config.toml
norm = "layernorm"
norm_place = "pre"
attn_scale = 0.0884
init_std_up = 0.0224
init_std_down = 0.00477
weight_decay = 0.41
lr_head = 0.0106
grad_clip = 0.5
decay_fraction = 1.0
decay_shape = "linear"
train_tokens = 734600000
steps = 5605
dataset = "wikipedia_en"
MLP neurons of a small language model. Each row is named by its layer, matrix (up: input weights) and neuron, and shows model dimensions 32-127. Each number is 500 + 50 x the weight over its row's rms, rounded and kept within 0 to 999. Numbers have three digits each.
A block is one neuron, or neurons of one layer that tend to fire together. After each block is what it responds to, as a language model described it from the Wikipedia text at the highest values.

L7.up92:522563567486489452468447528472486461505479444549557459455524512423499444430609509574573534462487482413470474380394506476584504525423543590520517480620462475502512394558529481457480493403529556546308450543580506471477555495448491475503529532481523524481575514533412401564471461512489421675
L7.up1491:542483568469617440470500519534569472519523510561591535467509603507562453571554483567495540505560510380524560527517432517511529545494444459515470411533516561553554451537590480503653489545473444528429532538532576478479484429501522510505449530547516511464533386471488524449432437492514546583
Word pieces inside non-English proper names, mostly Indian place and person names, e.g. Rakh-ma, Ku-mb-hoj, Go-pa-lakrishnan; rarely plain words like "named".

L8.up563:506574477486516540524525585459525509532499529489464468568491450557505503678486525588471498550447529449486561406479487537519505517423519500513430484516460423582524451533390492505496485592415612498519465465497525530450481491460468380559456525497535442571559453522557492557544496487579490512
L8.up925:518571578461623457392587537413562453470484405572469435427538461536532482576437497485529508495507500492473472491474498553439558573515548527595544430470435530512458530568491502562573507542518454560438474540515503503466509460541508522440523457395489463486496373447551503486501485443463492527
L8.up962:461563465387517517422507544507454528599528459559428564511446478440509492525483445499574446483486489382520565494416515517501580550500493554475470517462580494445534477605491513464472508552513503473542488371496513504508629558458467503479452485487482533504525544557534488536595459537550450418
L8.up980:491518478429492486436558528486586553508536428574468495578469480442562557471488490530555565400436382409522546446574503510502534509477428477641559473501579605538456515502512545382489447602496554525517494441519581536549539457534447419555505470464561457489420471541557432533591438597422539444
L8.up985:492531558445583431448531499520546430524549366613488544573535464503507499593491475446521531536487425464530599502501503516463548609486514478555557495516473540488489504544561441544466420590502423520439506574554522497505492484476545462534490468491416492513433366560548500474549449547539458495
L8.up1298:511514460442456478458513559498613421522415427580411461506442468499516548560519584494431579563444559470435551515411522445518503598461368437585526548432543451438451458530522442488446567541456523561534499475496576497501488525465486383528459521440550536415559438545497461520426497471489546504
L8.up1397:525489538457533484480434503448565484568473457536495498417497493601510469502541500572419482497470501522474527541512503525542407474537525504481405508476461537478485472517522496457427423554484550470505464578496511492516557502480445493549596471496471489451479494586551540455537534598502458400
L8.up1734:492508447491495382469472486548512447433471472579450572551586460570570512588463468511483519536435506449424613513559569540545602513565393519431471544507467458498532546486505513515459469577528457411554467566531452403516462479508529431451473360436492522462481456493512489605561461486487486612
Tokens in the middle of quoted song, album or film titles and quotations, often function words or contractions, such as to, of, 've, can't.

L8.up120:481515465511420424410540551484514511500481527570401445444456489479384515552479562534558431459453548478576485584489546415468529543521450485448512491507595451601431520565489451571492500463602502457452557485545541502529444568471409438469555492482472577525568495542456480469498455456523575635
L8.up834:575402519577464379444470540429474510433536419628481526508532459461487490512526558565560545439539420470493429483464538377482535506410513434477548389532409497561502523514427425438511491438500482551501465490574553491507545578465497579538553450587455606596453504643407438539434429488569404631
L8.up1225:461432537529584484456496535462526501449556442543551497539482410523481461515492473543509527471553486458490466456501462475561524583440499473452448490579490435548536438419438466492426496450455469468497486443562479482497467483428468606453490567512473587565597399605394473561448396507554412599
L8.up1263:463486530532465469444481549499528473501449491552561435478410508604502462569622443504625445509392542507458445543521500312528519629478422616521464496550398496501471526504517467406516451505506511517496481538569523526456516596511455531593510566478445533584501455532465457565471428505467420597
L8.up1767:554613529561387487468422536492497517511534387543553543522479523483478483549465527510548456487520549538509418528497518432555479499594470360528535529515375495540452481464509515471546435504522500516461478515612543471428484519553487486489594526613515552447527433479450505503509504524525491685
L8.up1844:511476574527513429411551590494529519533509535525533398521450485553545450580556488480549526505486548530451472532562514404485548561445413546450543385551529483531550491386510578494479537548432453579461504567566491488477481552461479487551518525468422558569536511522388417555464491548560437512
L8.up1853:429415424579491481493488489494432553490537388585526456606485506563546478517476465527526501427523484450518503490474483466558552514484444479457516511496464541560542428540538386496509531456515507511517517522563452524529537505500432525451534523516444535540535532567429478601467422501599488597
L8.up1867:569436500487502574422475507468453603467506503493542452514521508498515490514461546586529525471584584433461392630492424540560615574434504411423553556467454500497521576528503425489448518481496473506443516493539490465488566596512489479551523451376387503475545422521409477553440430587561485579
Mid-word syllable pieces of non-English names, like Santa in place names, Mir-za, Go-pa-lakrishnan, Nabi-ye-v, plus the colon after team names in scorer lists.

L7.up986:489507486535546478611438481524564463575629506465540478571480488381576528531501469513485515462443494458562559501527505422604505529528408446496389401441486537524403387475524525536454550544502456509434506444474497444439472492495505521479618571505485517558471580492547365501493629650557522517
L7.up1925:505515423423455501566463480482514548516563463459506481515510473488570516565482420577416417472527528486541563481558524497555603521551466464472490420432484443494385396457504469472484597560515592492466504451483452483401524450500490504504593484486494523519411508493464441492441602544508488583
Tokens just before a date is written, such as "Release date:", "on 10", "in 974", "between 1917", mostly in film infoboxes and biographies.

L6.up295:467474501482490534561529432512579458467504560491550494537525564605550593656542505491611420388526526550535545465578527429536470458538443623526436489479440491499451443456495500460511447552531488484514418425487515554458510541494511522561541503488590484467555515537450433502412435504570525561
L6.up589:497450523571493511526556539451455604418453545491431436484479422416603513578494530443565495475458457407571519446538531522544441452483383599429358460570431478444503467505554523383541528498504510571516516458471445517469499547493393450474475531510512529530488517568454532492516566424580536487
L6.up1813:610523521448503477409487488415553441486448536542494367624500503488562509520570489445603533447523506518472527495547572454546517452532484593453428519497524438520494487514547488492467481592470482529544452510426551512474492624519537522590526591447457462538474493489474541518523521491522594443
L6.up1994:456501429472478535520513540518570569524526452425552434538550524565533523533511415410567482422485469480529508467559501562473485435566420619456500518535418471530484444523533579486520498602536459526522505464505518442519573605496491457512523482539553483498615585514485419550433427428581511584
Second pieces of words or set phrases whose start fixes them: 't in couldn't, r in Werner, of after most or much, to after not.

L6.up14:563470540428568484552472497472608429585542480534540374534479526570545479482546508453576467434431540425539549530429562491551589514460488581589526464494642471491502518444488512403541486522468471575488557480583544385448418480578468448487477485517510493492501464537516435464526473545461485528
L6.up149:606418453521499491428477530480574511533450468593542499473480502430553364506632480467554566466486500521519560547480470468458527532503466509592565519511529547570527553516518449494540409414512541562464531515493604565463521522428446617576529546547567564510564384479477497512404492519498502483
L6.up942:525479503494483443577445462344545498581525511529417474490550374511538469587535378508465438511561609413471630461491547516547516528417492539463450454461446500471468517492554458425533522382496446513480459540530662420522587471529510455439480528468564560553533538458470432613447522503517443437
L6.up1054:496541471524535445501483417523468459426484548537525486485509494395548432498642475535625413487458585498441530495465538365566508440429478492493464484509455522398513459505510447457611536446443485569526534508565532527488571536471441571431624493428499499537529443530334548473424532622460373542
Second or middle subword pieces of proper names, mostly foreign, after a capitalized first piece: Z-ach, Z-mi-javci, Na-bi-yev, Sl-ove-nia.

L6.up323:474417498533460443445607477507631571583560551507448483555470557489474513485489476532496490457528513410493519497502492565526585506472490487522441473492496458421479467457469434525411518538513540491475528455477525559466504516552489477430501503472524500486497467468483410561500598494506457538
L6.up454:462548452487525450602514457502375499497519451555440543457451536418487517501596484462522491464479505493404512481483625530402610566543503441467501435486467421657485461495407458440436487495491441505482462530586623395498591569450425383486508473480464515534555502508501424550557518578498439507
L6.up503:521452455495568423583561492432507477526571497529455479599497520560525522477474553550549400474364524557456481492604472445515528588456473586524412451540490443585534465535477536515521445501497438542492567498476477506484502557583498444488511501458514464515468414479519427529479552498549451498
L6.up2028:559441477498431443511440442500543505520503483474437465588559488548534487583456438385527439466553607472551558516485539584529560523440529565489477423601567383421435444495481504413507569516479409489470462540475485596469486473453397508509512470492518524473472477517527469493500522512555431470
Parts of written dates awaiting the year: the comma after "July 30", day numbers, month names after "in"/"on", as in "born February 18, 1953".

L7.up917:473651514496427501385504482466473484387466476472369478529535458574521433489513437517532488526428500520469552602566579532435528516538527548496495512503453518555490479562540493431494451591500553514467485438417497511507466540412530497471451627470541424509533495511463498458576496489570454470
L7.up1536:450566547410424506517524478542549510499541454604416494501521498512527598569516529601536559530575515569571507529565454532469537531407442571471512517450523499471464503557473476541566523571480429545433429536518522430505513520535539481535461550459507561528507491513450452571545485503460422551
Fires on the s of It's or There's in song titles and quotes, on line breaks after reads:, on list semicolons, and on mid-word pieces (dec·ide, da·ng·erous).

L8.up539:465462511556457496520391449446461515388461507475503451519412490550561592570497565509535433459462503529547537460517521530520558499463516483475522489594460536537529510528477549495430639604473424508524492565449491464492501514496494558507488465497413481522491525505482493562499518457469493518
L8.up675:450436515437432500579475481519585505538607527519502451530581566427525492548470476563498455498499368454486529496544553558494561595484462490456397449555554418527454411549566484516518511465507507491507508498388597490484516587498358561572518477452487580465518493486572430512511565461494538491
L8.up830:511509457439490450392494389495460531627543565492483463572494498408543473558470486439462495470493536505432472468509568477518620590477445421450470506474536459426429488485531474486551462555553541458529524502445383511523424477519443532535529562528551454431450507471542442522502551517420413525
L8.up1099:538503434519479420525582445469521492509431429526512423488534494511552477513509562535450527467604483533449598475359489496524564537507475430557420490509438473476501486513433461500556552540515442531501501476549508548448488452506539505437514514477425482540433542437419419529511570557509513453
L8.up1574:466391505429523518545523528549519462469494469483473420550510552498547500549487551500519440495455562512522469460576525509541401453487457469522401473476542412428527498510428604394447562494538445436478579481510496514499416520466459472434512539444475481520476442363460497494426511472527457489
L8.up1709:540446441440455518481582438546518499641493560508471495471507481479517554574442397579581467548426531512466574494530553542534540497475470494590542430586558556504461442497535517543536442553452599523602492466472551500569387490432526476503605403546606570522552497410514463502568433556432472505
L8.up1749:493477527434444505490556552526530419539517529533481441598500523517509493531605505492515400496540489460484537505541601589571506541433520591513466495517521432444525446473576509450493531508434510528495430501480555534522507524454463452534568505465535505500440523460478447473467465383512413493
L8.up1911:463420498549572485464440479421534556481450433521534491467399499493479517441511551500445494534520568475625494432538524497558499406374476457434439538483520452501514431460441575455449450486499489425518589528514439462457487520445501579548573493541526537584527418622486501489529543482499535498
Tokens directly before a year in dates, like the comma in "April 1, 1984", the month in "12 July 1985", or "summer of 1919".